MLP neurons of a small language model. Each row is named by its layer, matrix (gate and up: input weights; down: output weights) and neuron, and shows model dimensions 64-191. Each number is 128 + 32 x the weight over its row's rms, rounded and kept within 0 to 255. A neuron's up and down rows have the sign that makes its largest values positive.
Before each neuron's rows, "fires after" lists the tokens most often just before its 100 highest values on Wikipedia text that the model never trained on. A number after a token or word is its count.

fires after: "\n" 48, ")" 6, "ig" 4
L3.gate411 [129 140 116 114 124 143 105  87 111 180  57 147 118 130  80 103 141  76 153  88 121 119 126 134 131  84 124 149 134 137 156  67 119 117 121 173 107  98  85 131 114 209 115 149 113 102 114 101 107 197  74  93 202  84 142 142 150  98 152 125 124  96 162 117 133 141 142 125 127 130 123 161  90 159 109 144 160 150 137 132 111  70  93 124 118 144 144 113 116 126  63  94 132 145  92 157 116 125 152 103  63 153 126 127  10 103  86 115 125 147 151 149 108 156 148 130 122 136  86 112 125 136  78  66  60 109 130  94]
L3.up411 [133 127 122 128 139 199 215 130 179 105 145 148  86 107 133 128 100  84 129 106 104  86 141  84 141  87 126  71  59 165  47 104  69 128 155  72 133 118 130 147 147 143 115 138 132 102 121 158 130 105  78 174 140 133 154 170 130 154 120  93 144  95 133  96 107 106 145 127 119 117 167 110 130 187 136 124  46 117 160 104  61  64 100 134 158  93 162 114 140 126 184 126 161 160 171  94 103 120 157 103 141 100 124  90 174 147 197 148 111 197 134 139 103  99 136 140 100 131  93 163 107 204 190 107 119 171 102 150]
L3.down411 [117 125 127 183 167 143 108 250 168  33 158 104 124 140 160 160 113  87 123 146 122 110 120 155 103 155 179 133 138 141  90 139 121 152 125 129 140 177 125 121 145 110 153 158 147 121 143 137 120 115 110 162 197 113 151 173  87 181  86 139 133 196 139 116 174 139 145 125 120 144 166 134 125 145 118 152  84 155 127 147  78  45  79 190 144  96 138 131 135 210 165 114 143 114 163 106 194 136 133  86  54 136 123 114 123  96 143 133  77 186 108  98  99 158 134  91 123  88 117 143 110 167 122  63  79 181  99 161]

fires after: "|" 24, "\n" 14, " Wh" 6, " y" 6, " h" 5, " M" 5
L3.gate64 [ 88  58 132 166 124 145  99 126 139 163  95 128 127 114 126 155 105 118 126 164 108 119 167 181  90 132 138 116  75 160 152  26 128  99 135 168 148  81  48 125 124 142 119 116 149 145 152 189 157 158 134 170 156 118 119 133 174 137 168 148  74 110 137 116 107  77  81 183 149 103 130 149 133 172 158 142 129 113 169  55  57 122 122 124 103 135  85 128 113 117 122 131 117 161 110  98 133 204 114 103  69 196 174 217  81 150 106 137 118 115  88 114  87  82 117 116 160 117 122 145 164 162 121 156 146 159 125 147]
L3.up64 [124  97 136  40 135  98 139 150 113  84 141 126 132 152 120 119 104 161  74 129 128 152 135 141 112 128 130  62 120 105 166 101 183 180 122  70 148  66 137  75 115 121 114 107 181  99 149  96  84 144  95 167 125 137 129 129  97 164 132 124  74  93 116 134 125 182 117  91 143  98 114 145 197 117 140 168 133 127  60 113 130 136 146 106 126 201 102 187 112 108 128 115 176 108 123  73 142 100 125  76 154 134 143 162 164 191 101 150  89 153  61 132  68  97 131 118 118 102 166 103 110 117 146 140 127  99  99 117]
L3.down64 [143 161  94 107 162 132 138  55 151 130 128 134 141 148  94 146  97 157 148  81 144 126  41 128 139 124 124 149 187 127 133 148  88 125 155 143  64 150 150 118 134 100 120 125 137 137 145  98  84  83 105 121  69 160  93 102  97 131 174 148 121 149 105 171 170 111 153 212 148 140 111 154 151 106 179 143 168  85 125 157 131 141 127 109 105 158 142 129 180  97 122 103 120 114 149 124 188 106  97 161 162 163  39 111 181 107 133  48 116 156 181 151  68 153  98 147  98  85 148 129 167  77 155  99 144 121  83 105]

fires after: " S" 14, " A" 10, " M" 10, " T" 8, " " 7, " C" 6
L3.gate561 [ 76 160 102 149 118 152 114 130 137  90 137 105 163 130 103 170 154 139 118 109 142 187 128 125  87  92 129 169  91 128  74 125  96 127 178 183 148  85  75 187 137 107 133 110 154 114 131 131 199 121  62 151 161 210 175 165 178 106 209 113  81 120  93 131  99 142  91 139 124 154 172 147 198 129 171 194 108 137 117  65  98 115 108 134  82  86 118 152 107 140 177 108 200 111  57 152  98 129  99  81 127 148 203 211  75 117 127 144 117 115 161  91 181 135 116  66 146 124  88 167 111 147 148 128 138 118 156 179]
L3.up561 [ 78 108  94 151 212  91 100 103 207 115 135  82 108 127 172 104 146 135  93 129 169 105 158 149 105 117 105 113  68  57 142 107 109 136  94 143 140 148 104 130 123 195 177 142 115 118 125 123 197 150 123 135 117 105 146  96 120 112 108 156 122 152 118 153 134 100 168  72 118 143 123 176 102 122  81 103 134 143 152 100 184 131  78 180 120 133 170  96 110 164  91 111 117 124 127 170 121 105 118  84  69 139 146 151  91 116 101 137 138 125 134 160 111  83 132 128 128  77 160 142 131 108 112  97 186 112 163 123]
L3.down561 [ 93 100 141 151 136 214 152 104 186  82 109 133 134 121 170 107  87 148  70 129 140 101 127 137 128 113 105 174 137 170  86 155 136  94  97 153 153  70 111  58 126 128 156 188 143 131 157  95  72 124 109 151 102  80 160 166 176 100 112 168 127 138 108 166 137 127 118 110 134 195 159 173 120 202 139 167 120 150 112  89 198 189 142  86 140 131  85 178 134 174 129 138 139 170  87 126 126 144 151 167  99 200 171 138 110 131 117 124 218 113 112 174 139 140 209  92 136 116 147 132  86  59 122 118 133 118 157 156]

fires after: " M" 17, "M" 8, " Geor" 8, "g" 7, " G" 7, "|" 6
L3.gate519 [146 125  74 130 109 170 155 152 148 145 110 104 202 137 165 169 176 108 123 188 137 108  97 138 143  58 118 149 158  73 150  78  96 154 168 119 107 119 123 127 128 152 148 127 110 154 136 144  93  93 149 174 129 122 138 125 108  98 154 153 139  54 137 136 115 179 164 176  67 181 131 141 151 129 134 185 144 174 114 154 143 111 103 101 108 126 165 208 165 131 105 128 159 125 136  76  76 194 137 117 105 100 123 131 122 163 119 139 177 144 121 101 166 100 140  98  70 160 150 137 148  76 100 178  81  96 147  63]
L3.up519 [107 127 165 124 125 178 120 165 114 178 153 124 103 176 209 113 136 117 115  90 189 124 122 112 162  74 222 106 124  77 162 160 127 145 115 173 125 106 128 171 174 209 207  98 108  84 129 124 143 106 195 154 115 193 139 156  97 120 173 111 108 172  74 134 158 133 116  91 132 163  74 128 118 118 177 140 167 101 156  82 134  66 146  83 140 132 173 202 169 107 161 162 153 119 161 160 177 129  81 111 117 124 111 120 101 168 140 154 120 120 104 139 134  94 121 165 130 129 227 150 132 135 122 116 146 112 171  88]
L3.down519 [ 91  91 104 142 101 159 122 101 125 127 129 112 147 127  75 137 121 138 104  98 126 137 112 146 125 130 145 125 113 172 139 111 110 151 126 167  99 135 110 182 191  99 141 182 194 166 124  64  91 133  74 138  65 100 125  67 109 168 105 147 123 111  94 100 135 133 149 160 118 116 124 113 110 133  97 113 159 164 116  88  79 136 165 158 154 148  97 100 121 115  94 185 131 137  79 131  99 110 106 137 126 117 120 157 125 102  88  80 184 104 137 135 177 148 142 157 160  96  76 152 103 130 101 120 133 159  94 119]

fires after: " " 13, " A" 10, " t" 10, " a" 6, " sh" 6, " th" 5
L3.gate32 [ 92 139 117 113 138  91  67 225 174 103 103 153 125 123 153  94  82 212 150 130 218 123 118 152  99  98 112  95 110  92 107 155 121 114  96 141 110 143 135 103 146 179 183 134 113  63 139  86 134 124  92 119 115 188 172  58 130  67 111 171 119  92  98  97 134 147 106 140  82 113 135 110 116 128 117  79 150 167  98 156 168  98 141 115  43 124 198  82 166 121 132 118 126  98 130 118 147 168 109 112  30 163 144  91 119  70 109 132 161 142  85 112 188 103  63 155 155 115 168 122 130 159 120 111 129 104 199 122]
L3.up32 [106  80 115 110 166 131  61 123 111 124 107 200 128 107 128  83 173 154  91 153 130 139 136 110 124 152 131 163 136  87 120 131 151 148  69  62 123 137 132 112  77 126 127 125  96  98  89 203 151  86 112 106 132 173 146 135 176  82  87 132 172 113 121 151 139  58 186 143 107 174 136 127  53 152 115 110 149 114 169 138 109 146 180 180 107 113 153 122 170 180 156  69 137  99 167 158 152 143 174 118 143 129 147 145 155 118  96 123 134 182  84 111 106 157 130  79 136  79 110 129 157 143 132 144 135  75  95 108]
L3.down32 [127 126  73 125 111 167 125 144 120 133 109  86  86 111 151 105 156 139 140 180  86 104 112 122 154 153 102 176 111  97 113 155 126 137 121 167  95 133  97 132 155 105 158 115 130  94 133 120 110 158 138 121  46 123 100 162 137 129 119 149 131 122 127 121 101 171  86  98 165 139 149  62 208 138 111 157 139 136  92 164 101 159 139 140  78 142  76 137 102 138  76 145 112 182 135 132 151 131 116  89 145 161 124 135 157 102 147 150 149 134 195  83  90 165 129 130 119 138  59 167 142 183 129 121  80  76 126 131]

fires after: " |" 28, " such" 17, "T" 7, "C" 6, "|" 6, " (N" 5
L3.gate493 [133 158  87  88 106 124 109 145 154 174 135 126 113 151 152 101 140 128 112 122  93 145 147  96  71 124 190 173 163 147 106 102 113 121  89 107 139 128 132 116 158 129 164 105 182  54 152 116 125 100 176 160 149 146  99 138 142 205 109 127 154  86 119 151 136 118  89 110 123 141 131 108 146 136 130 160  77  59 124  63 134 157 110 193 176  64 115 135 151 127 167  70 114 102 131 121  53 135 110  98 134 201 148 165 160 196 170  79 154 176 131  66 137 117  97  95  93 118 176 133 139  98 157 135 130  76  97 139]
L3.up493 [212 135 176 148  79 121 170 100  34 163 105 146 130 113 146  96  65 122 114 179 154 154 147  91 152 179 146 167 113 135 117 122 150 124 178 132 135 126 100 183 107  61 105 136  70 157  93 148 192 131  96  71 125 128 146 146 120 125 138 116 145 152 172 125 151 147 120 188 151  97 134 151 144 148 110 153 127 124 130 174 112 137 104  78 112  81 132 172  71 162 114  75  80 120 104 159 108 147 189 162 113 115 151  74  74 117 112 111 124 123 130 206 138 138 148 105  89 119  68 142 152 127 136 160 133 166 160 161]
L3.down493 [134  94 146  94 133 169 106 180 145 140 154 113 105 142 153 123 192  99 132 106  90  73 156 130 149 114 117 143 145 120 120 101  82 171  99 133 149  69 157  99 178 151 144 137 148 120 144 105  89 149 119 162 124 143 129 142 140 143 102  88 119 110 135 120 112 154  90  83 135 151 128 142 120  94 146 167  89 119 173  87 162  63 142 219 121 118 101  69 144  57 155 169 156 104 190 103 105 125  91  93 140 138 134  99  97 140 175 126 120  86 125 101 132 115  32 166 164 141 179 138 131 170 131 148 144 156 111  94]

fires after: " E" 33, " K" 16, " S" 12, "E" 8, " T" 7, " e" 6
L3.gate54 [ 73 154 137  92 122 149 134  97 109 160  95 131 107  87 131 126 114 113 178 103 144 110 136 124 119 166 169 141 153 161 110  86 112 175 123 142  77 162 145 103 174 162 110 119  97 164 177 101 132 157  82 110 185 135 192 116 105 145  90 173 121  75 155 139 110 150 132 155 150 148 121 147  94 218 147 143 160 108 165 153  98 116 130  79 118 142 162 143 144 164 118 121 167 162 158 113 176 159 188 116 107 154 156 122  63  93  77 101 145  94 108 110 131  50 121 150 131  98 222 172 137 100 136 146  99 125 171 154]
L3.up54 [121 140 147 111  74 170 157  40  92 129  90 127  95  83 100 156 126 136 125 114 148 114 152 129  77 140 110 152 131 128 119 137 137 152 130  61  87 107 150 155 152 181 196 137 172 125 175 105 127 143 117 115 116  67 141  44 103 142  67 136 120 115 147 132 132 103 160 112 117 105 119 157 126 174 178 190 129 100 179 105 106 117 166  70 113 123 169 151 126 155 118 156 119 153  88 118 100 169 143 133 117  97 181 123 130 128 160 145 121 121 167  84 142  11 140 181 130 160 177 110  56 176 135 172 177 171 114  97]
L3.down54 [135  52 126 113 154 203 162 146 128 110 125 152 157 130 169 116 171  63 154 103  81 143 110 129 197 123 150 166 141  88 120 178 158  33 110 119 116 114 137 121 106 112  95  86 110 152  57 152 110 138 180 139 125 159 120 129 158 120 145  94 158 169  64  65 164 109 113  87 116 165 158  89 111  87 107 154 120 142  89 110 128 158 130 109 189 149 139 118 108 155 123  79 106 146 163 117 119 130  67 150 162 128 156 129 134 137 157 122 165 160 136 115 147 144 115 106 168 168  97 122 105 106 148  96 172 123 103  73]

fires after: " g" 23, " R" 10, " gr" 9, " r" 5, " le" 5
L3.gate401 [125 151  80 105 133 173  96 135 101 149 110 177 128 148 142 147 124  96 158 192 125 115 103 126 192 131 100 126  73  91 107 120 124  77  97 133  96  55 122 123 182 160 170 115 158 180  96 124 104 119 104 163 129 136 200 129 198 134 156 130 171  81 143 108 162 205 129 140 116 114 125 122 180  64 114 147 122 163 128  95 161  92 155 178  80 104 147 189 107 101  69 153 237  99 150 134  64 145 190 164 169 114 131 110 123  74 136 124 156  96 147 114 129  39 124  98  86 145 153  87 141 111 109 107  61  91  80 127]
L3.up401 [ 99  91 147  67  93 176 103 144  81 103 104 200 140 121 164 121 116  88  79 174 180 124 122 100 205 146 144 125  61 120  86 161 134 107 109 179 165 133 110 127  93 146 141 117 142 135 143 156  87 132 129 154 136  79 114 160 122 155 116 160 135 126 123 219 194 160 149 135  55  88 120 128  82  72 141 130 140 107 106 120 196 109 118 191  89 108  58 190 126 133 118 179 170 154 146 125 126 124 157 152 127  58  99  93 150 128 141 134 141  63 178  86 101 135 160 160 101 135 121 100 141 123 109 133 156 152 143 110]
L3.down401 [164 138  79 135 160 159 121  95 154 179 134 100 134 121  93  78 129 196 149  81  95 136 124 208  87 127  67  96 126 185 112 132 104 103 105  68 132 159 112 131 125  95 111  67 139  74 101  98 138  78 168 115  64 110 105 132 126  96  95 140  70 127  92 110 154 119 132 134 169 123 181 129 127 124 172 103  66  96 182 153 129 121  87 112 134 166 124 149 147 173 174  63 108 111 138 164  98 129 142 114  94 128 181 147 146 187 110 143 109 137 107  71 119 184 209  82 132  62  95 120 155 100 121  81 136 125 170  86]

fires after: "ra" 17, " m" 11, " p" 10, " re" 6, " ne" 5, "le" 5
L3.gate425 [164  95 175 145 128  80 176 104 123 129 103  83  90 177 154 131 128 160 154 107 111 155 173 127 175 144  66 161 117 100 115 119  97 111 146 151 119 118 175 143  89 131 174 135 122 119  69  64  52 226 137 132 172 164 133 130 176 133 138 215  83 122  89 155  94 173 157  98 150 203  83 143 168 155  92 155  37 140 147 147 121 170 118 149 144 160 121 152  97 103 136 156 151 106 108 134 136 130 183  98 124 127 161 126  83 137 143  57 127 116 184 184 111 153 171  81 118 141 101 140 160 113 169 144 154 137 131 118]
L3.up425 [134 111 170 128 122 125 139 130  82  23 178  70 123 136 120 157 172 189 192 137  84 108  77 166 128 206 121 146 143  59 109 117  89 119 130 117 132 137 172 153 132 170 151 116  88  90  63 113  81 225 112 162 193 131 143 109  99  70 166 144 139 119 187 142 115 145 175  83 157 116 150  88 149 119 156 141 106 116  89 144 133 171 138 121  87 221 118 173 174 188 116 154 144 118 156  62  97 129 169 130 124 139 118  96  96 105 106  92 150 139  99 123  74 152 146 151 165 119 141  83 167 142 104 135 172 105 129 101]
L3.down425 [106  88 130 108 212 137 137 120 164 135 175 165 125 102 128 126 136 121 133 111 104 133 100 140 112 138 139 108 139 163 187 155 166 107 141 131 125 134  92 154 185 136 155 117 134 156 205 129 204  60  93 154  89 142 144 130 146 169  88  80 178  77 111 170 209  90 132  76 101  37 128 114 106  98 130 110 169  98 119 141  93 143 131  98 118  57  68 134 173 169 127 110 141 126 178 165 170 138 153  99 152  81 164 148 166 130 135 129  96  87 117 126  91  59  96 144  99 157 140 146  66 103 106 100 105 124 111 142]

fires after: " a" 18, " v" 17, " t" 8, "cc" 7, " f" 7, " g" 6
L3.gate415 [125 162 135 143  63  56  92 175  76 150  87 150 182 150 136  85 117 143 141 142 147 108 108 156 166 146 180 120 115 140 158 104 158 143 128  95 126 131 141 182 167  87 171 118 135 112 147 148 126 122 141 213 141 126 120 179 140  93 114 126 115 121 119 173  82 134 132 139 159 146 112 129 188 121  97 161 180 128  87 177 160  66 128 179 115 164 149 181 128 132 112 138  93 107 161  90 127 149 129 138  57 120 110 171 112 113 131 123  65 156 101  73 140  73 104 148 103  74 141  62 128 132 175  65  50 182  75 142]
L3.up415 [141 148 165 169 129 147  79  83  99 140 151 161 117 143 142 143 169 128 111 136 158 114 152  95 109 171 170 131  90  88 110  67 126 147  97  67 157 136  86 159  80 140 121 117  90 114 154 139  67 126 110 159 111 144  91 168 122 146  89 154 179 122 125 141 173 108  80 164  47  82  82 175 121  91 131  71 191 112 114  94 157 106 143 153 126  93 150 171 100 141 172 120 137  90 127 109 200  87 163 199 161 156 103 107  81  90 142 207 104 165 145 104 156  82 118 107 100  88 128 120 115 150  94 139 143 115 161 151]
L3.down415 [ 67 108 152 163 133 124 183 166 101  93 186 179 150 154 137 128 124 105 144  74 143 137 104 112 144 139 140 183 121 150 151 132 136  84 146 145 126 181 131 117 112 101 170 125 118 104  74 130 134 112 207  31 182 121 123  96 123 134  89 156 123 148 128  94  74 174 171 131 165 146 166 168 213  99 126 103 139 130 138  46 176 156 119 109 155 122 125 101 118 146 123 163 112  45 120 161  96 178 184 100 164 105  91 148 149 113 105 149 109  93 137  97 132 140 147 150 193  77 132 100 144 162 149 145 105  80 134 156]

fires after: "|" 27, " (N" 14, " d" 10, "al" 5, "-" 4, "D" 4
L3.gate566 [164  61 147  84 112 123 150 169 140 129  97 142 140  92 145 118 107 117 126 134 121  65 151 105 144 132 139  73 130  88  81  95  76 111 129  83 161 125  77 161 175 107  92 150 184 129 120  94 124  71 182  71 146 147 115 144  61 119 142 129 109 123 120 157 105 139 116 153 104 203 101  89 107 219  97 164 154 105 182 107 105 164  84 158 119  55 106  92 151  73 168  82 163 114 120 154  94 165 151 152 136 159 137 172 137 181 161 117  90 135 149 134 112 123 129  46 112 118 121 132 154 108 122 149 126 100 117 125]
L3.up566 [132 106  98 153 115 126 116 148 147 113 124 181  79  90 138 137  93 110 142 100 124  99 105 130 217 168  62  90 123 131 139 143 136 154 164 121 141 158 131 129 111 144 134 119 111 188 150 177 117 149 152 173 208 164  79 125 124 173 155 139  93 104 104  57 112 116 111  69 113 119 149 133 126 147 132 100 113  83 128 143 164  79 144  92 127 193 159 137 151 105  94 155  71  61 104 120  87 101 152 135 117 119 173 149 135 163 134 143  75 103 138  73 157 148  86 112 150 115 108 141 118 164 105 116 149 119  91 123]
L3.down566 [135 123 134 173  89 175  79  83 136 192  64  82 168 190 178 104 117 111 122 153 113 133  91 100  99 140 100 110 123 148 160 107 107  97 127 149 146 103  41  95 113 123 164 164 172 127  64 124 131 115 142 165 113 155 128 110 135 156 120 149  77  89 163 104 167 121  73  89 191 105 110 110 124 111 144 193 123 169 159 115  97 185 134 152 177 102 146 125 161 148  92 103  86  98 137 131 129 138  94  82 134  66 136 175 151 168 144 103 137 108 155  63 143 112 150 158 187 178 116 158 161  96 140 149 147 127 116 147]

fires after: " the" 34, "\n" 8, "-" 7, " in" 7, " l" 4
L3.gate180 [102 116  98 105 127 156 124 174 155 106  79 103 117 145 135 131 124 193 141 102  92 125 192 100 148 130  85 137 138 147 149 143 141 109 161 132 157 123 138 112 155 107  97 108 155 140 117  47 136 135  97 137 255 133 153  81 131 121  96  70 137 170 161 126  90 110 131 112 142 119 147  64 170 171 102  97 120 174 124 104 152  79 111 133  91 154  68 129 184  95 133 127 153 166 144 111 175 181 162 119 114 171 181 143 110 101 193 132 255 177 174 116 151 154 138 135 132 142  90 165 124 164 126 120 102 159 177 117]
L3.up180 [153 134 135  57 148 128 175 165 150 119  99  38 149 130 105 122 149 178 148 154 150  73 220 202 132  90 117 100 101 145 139 116 116 170 128  51 134  94 169 119 120 114 124 147 176  76 151 125 113 110  77  99 182 124  86 130 104  82  77 145 180 132  87  88 127 113 122  89  99 126 138  90 154 148 149 102 145 135 144 131 184 107 142  80  79 162 108 118 184  57 169 160 121 119 129  95 143 179 123  98 122 123  78  74 116 147 177  80 188  95 150  84 196 148 178 147 165 119 106 146 142 176 153 123  63 150 144 140]
L3.down180 [121 101  93 129 144 164 158 214 153 139 103 128 136 147 117 174  65 139 134 149  88 138 171 149 153 132 120 115 153  97 204 157 145 194 128  72  99 166 185 114 124  89 133 138 169 129  73 167 134 126 145 160 139  89  81 160 100 134 121  87 131 120 113 130  71 108 147 142  74 110 126 117 153 148 161 144 137 105 161 185 208 124 161 105 166 167 115 122 159 160 119 120  99 123 123 156  70  87 117 114 122 133 153  96 103  85  91 133 202  87 111  97 137 110 187 165 211 119  89 162 141 148 132  99 179  80 134 136]

fires after: "\n" 38, " M" 28, " a" 11, " A" 5
L3.gate43 [159 128 107 125 132 157  55 131 143 177  71 166 150 123 106 121 115 114 138 124 159  72 114 155 141  81  95 126 126 101 129  15 124 138 143  80 102 147  78 139 160 110  64 159 129 135 154 159 124 121 114 132 157 186 169 157 115 107 122 188  66 178 127  87 116 150 122 192 148 137 122 134 116 182 146 156 143 182 121 105 106 114 152 135  97 137 108 153 127 156  48 129 149  96 149 146 140 158 140 132  94  95 148 160 140 141 132 178 137 158 181 130 131 135 121 112 155 113 168 123 146 159 111  75 119 170 131 163]
L3.up43 [103 132 113 166 183 101  96 144 103 113 110 171 107 127 160 106 151 138 164 109 121 125  81 162 161 104 122 178 167 136 107  97  90 155 122 160 104  98 118 213  73 114 122  87 114  84 128 107 137 122 123 130 137 100 133 139 126 120 173 146 134 112 159 132 137 165 120 138  89 148 174 153  71 124 140 182 130 118 144  92 147 151  86  77 127 164 126 119 175 175 131 114 159  97 109 136 172 159 197 167 137 102  56  58 121 146  99 141 118 156 229 152 180 182 165 173 134 112 112  74 180 147 130  66 166 175 116 127]
L3.down43 [165 161 127 153 131 146 124 125 149 177 142 149 130 100 146 131 174 153 104 118 121 164  89 154 160 188  73 135  90 156 116 127 129 121  90 186 106 120 144 191 103 177 149 110 125 111 137 184 135 110 173 145 124 126 131 106  83 188  99 128 153  95 115 163 105 124 146 147  86  88 109 143 137 143 112 147 134  61 110 117 102 108 125 134 165 146 105 144 118 157 126 105 126 128  80 170 121 122 162  86 135  78  98 135 123 145 163 165 119 106 165 101 151 124 175 155 145 119 162  69 128 143 137 116 160 121 114 168]

fires after: " g" 32, " G" 18, " le" 7, " wh" 7, " dec" 5
L3.gate310 [ 99 129 125 120 133 176  81 146 133  91  86 108 132 155 149 100 155 163  77 122 151 205 129 138 125 125 155 101 121 144 109 182 161 197  70  98  96  81  71 140 144  59 161 131 128 152  61 123 102 187  89 139 177 119 121 154 152 148  86 127 175 145 138 107 130 106 123  88 135 110 129 165 171 115 128  86 139 128  81  81  93 113  96 146 136 155 168 142  93 167 146 107 196 131 142 132 141 143 148 216  80 122 126 141 165 147 209 107 145 151 131 152 127  84 150 117 108  76 111 118 123 132 110 112 114 126  82 122]
L3.up310 [162 153 183 153 174 177 158 182 101 180  97 160 190  82 140 159 105  25 118 147  85 110  97 128 116 172 143 173 134  88  89 189 103 122 119 143 126  95 145 138 170 112 169 148 143 123  89 115 164 114 108 164  85  98 183 108 109 150 149  91 108 145 108 110 154 157 123 170 144 152 156 143  96 134 148 115 118  79 115 123 127 164 144 112 117 189 134 150  56 158 187 157  91  98 127 128 121 123 116 162 115 155 137 104 181 134 145  50 110 130 130 132 111 141  68  87 129 135 155 168 157 103 123 149 169  59  73 101]
L3.down310 [114 138 127 128 101 117 176 140 105 117 123 124 163  70 130 108 167 140 114 120  73  94 139 139 126 113  60 144 141 156  95  48 147  46 155 159 159 192 154  81 152 181  97 174 111 109  80  97 107 160 199 152 106 101 133 155  93 130 171 194 143 155  88 117 104 154 169 150 176 119 137 105  86 165 109 134 208 130 153 184 170 167 136 104 133 115 114 137 112 154 113 158  83 183 104 151  99  74 139 107 145 130 121  80 105  65  94 148  97 105 106 129 111 124  78 107 123 131 134  93 128 152 105 171 119 119 138 119]

fires after: " T" 13, ".6" 12, " K" 10, ".3" 9, ".9" 7
L3.gate205 [120 152 166  90 120 109 142 137  89 162  82 109 124 150 170 146 135 130 145 104 179 140 133  79 108 141 100 119 142  98 157 149  66 128 104 124  84 134 149 213 150 153 100 145 179 131 139  94 140 168 112 129  90 141 104 173  88 121 141 163 105 133  92 152 159 161 107 208 192 131 133 117 166 121 159 126 128  59 137  85  64 149  91 121  58 100 173 185 163 120 148  88 124 122 121 162  97 170 146 150 123 116  87 100 148 137 115 159 145  89 133  46 132 119 153 111 140 127 110 119 107 130 105 178 161 175 151 161]
L3.up205 [ 95 118 129 139 153 138  71  60 159 173 115 183 111  73 110 169  96 122 127 116  92 127 125  74 109 123 101 113 119 159 146  74 131 119 148 106 170 151 105 144 132  99 101 152 156 126 126  83 179  95 106 105 133 158 137 155 104 119 104 116  97  86 115 139 157 141 137 100 146  97 175 154 147  95 150 127 121  78 175 125  86 132  86 119  72  99 120 116 151 140 104 128 144 192 156 212 114 110 177 106 119 209 173  95 106 123 168 130 164 160 158 152 121  77 172 126 145 110 194 166 124  95 171 125 121 191 129 114]
L3.down205 [124 134  80 123  67 137 125 153 132  78  92 124  92 175 113 139 164 162 126 181 109 159 108 139 117  80 144  95  86 105 136 121 117 128 119 139  79  84 114 110 147 138 129  91 203 140  63 119 148 194 143 122 120 137 149 115  54 144 195 168 136  81 113 168 111 184  64 143 155 118 100 118 141 136  80 173 170  92 136 137 102 134 132 208 183  89 211 160 142 161 162  57 171 130  82 150 127 175 161 120 106  90 204 104  93 194  90 120  71  69  98  89 157 139  93 142 128 129  82 161 191 118 154  76 133 141 123  89]

fires after: " 200" 15, " 198" 14, " 197" 11, " 199" 7, " 196" 7, "\n" 6
L3.gate170 [157 208 139 126  78 106 153 117 126 104 131  91 153  94  89 110  88 130  58  84 136 117 122 125 203 112 123 135 151 130 132 142 137 129 122 219 161 175  97 124  65 125  78 140 135 117 176 173 104 107 133 140 161 187 119 185 147 106 119  76 143 127 100 123 162  85 103 116 113 130  71 100 120 154 150 104 154 197  57  93 117 125 186 100 156 152 145 137 120 158 167  87 123 128 154  84 162 216 207 106  80 146 137 110 131 116 101 131 142 111 139 132 131 136 137 147 152 160 120  90 117 118 134 112 160  86 204 127]
L3.up170 [175  68  68 120 143 163 188 195 200  82  98 109 120 133 177  79  78 139 112  91 117 113 139 105 115 108 164 120 119 185  97 119 129 166 153 130 156 154 128 175 132 122 124 151  69  74 161 170 125 110 108  78 148 115 181 143 134 114 131 109 126  66 150 104 202 118  86 121 154 171 146 135 124 105  87 125 137 190 153 149 142 172 204 153 127  79 106 151 115 148 168  92 122 106 147 143 151 139 177 135 117  72 187 175  81 112 117 149 161 151 175 132 162 189 101 110 164 181 120 176 139 157 125 109 170 103 168 152]
L3.down170 [ 97  71 178 121  90 189 193 132  71 141 138  96 115 145 174 165 169 137 157 162 130 125 169 135 145 124 111  71 129 112 142 101 184 118 144 155 130 128 151 114 116  81 138  41 136  82 132 130 150  97 122 162 118 146  97 128 100 100 102 139 141 143 146 133 119 167  60 115 115 139 146 114  84 150  90 128 141 144 153 149  80 134 156 120 122 133 161 108 192 101 143  97 112 119 104 109 125 138 148  98 149 138  97 142 124  95  44 163 127  93 135  67 182 122  73 165  62 164 124 137 190 137 128 164 119 115 205 168]

fires after: " M" 14, " m" 12, " H" 9, " S" 8, " T" 8, " D" 6
L3.gate359 [179  99  71 134 109  81 118 158 173 122 142 128  90 125 142  66 142 142 105 115 142 117 138 108 114 143 145  99 184  89 146 120  93  96 121 109 113 113  64  75 165  94 188 154 109 120 163  87 135 151 113  65 117 124 128 106 135 128 119 154 106  72 142 121 118 137 167  95 159 142 103 107 112 121 183 163 147 151 146  90 158 110 139 105 151 158 108 176 115 117  78 105 111  95 151 112 125  79  99 138  77 150 203  72 120 121 136 105 115  86 132  97 106  85  58 153 162 142 182 163 179  87 136 110 136 132 199 135]
L3.up359 [128 177 164 157 125  88 144  94 142 167 122 107  79 104  86 130 181 150 193 130 176 119 115 102 161 170 157 184 134  99 101 141 144 120 123 135 112  82 136 117 154 135 150 134 137 139 106 151 155  73  54  42 110 116 148 132 170  91  91 149 141 142 135 130  66 131 130 114 121 113 145  96 140 120 192 142  94 113 141 115 113  80 131  72 130 154 151 116 132  89 160  67 145  95 161 115  64 131 109 103 164 110 140  90 122 105  82 125  81 156 119  82 137 132 153 186 114 122  87 141 139 174 113 145 112 214 120 136]
L3.down359 [188 108 122  85 142 145 104 130 129 153 190  86  77 111 147 105 128 164 118 147  83 126 119 115 124 128  79 150 151 164 111 141 146 132 147 111 113  78 100  45  78 127 179 160  92 101  68 134 145 106 157  86 102 129 125  83 117  53 120 102 125  79  99 156 140 132 187  95 103 178 137 146 106  69 106 141 118  87  98 174  74  99 114  59 155 134 131 171 151 127 103  71 135 134 120 135 101 171 165 148 145 134 137  93  90 125  64 125 137 106 133  78  93 137  99 131 107 158 120 153 149 110 107 125 152  78 137 135]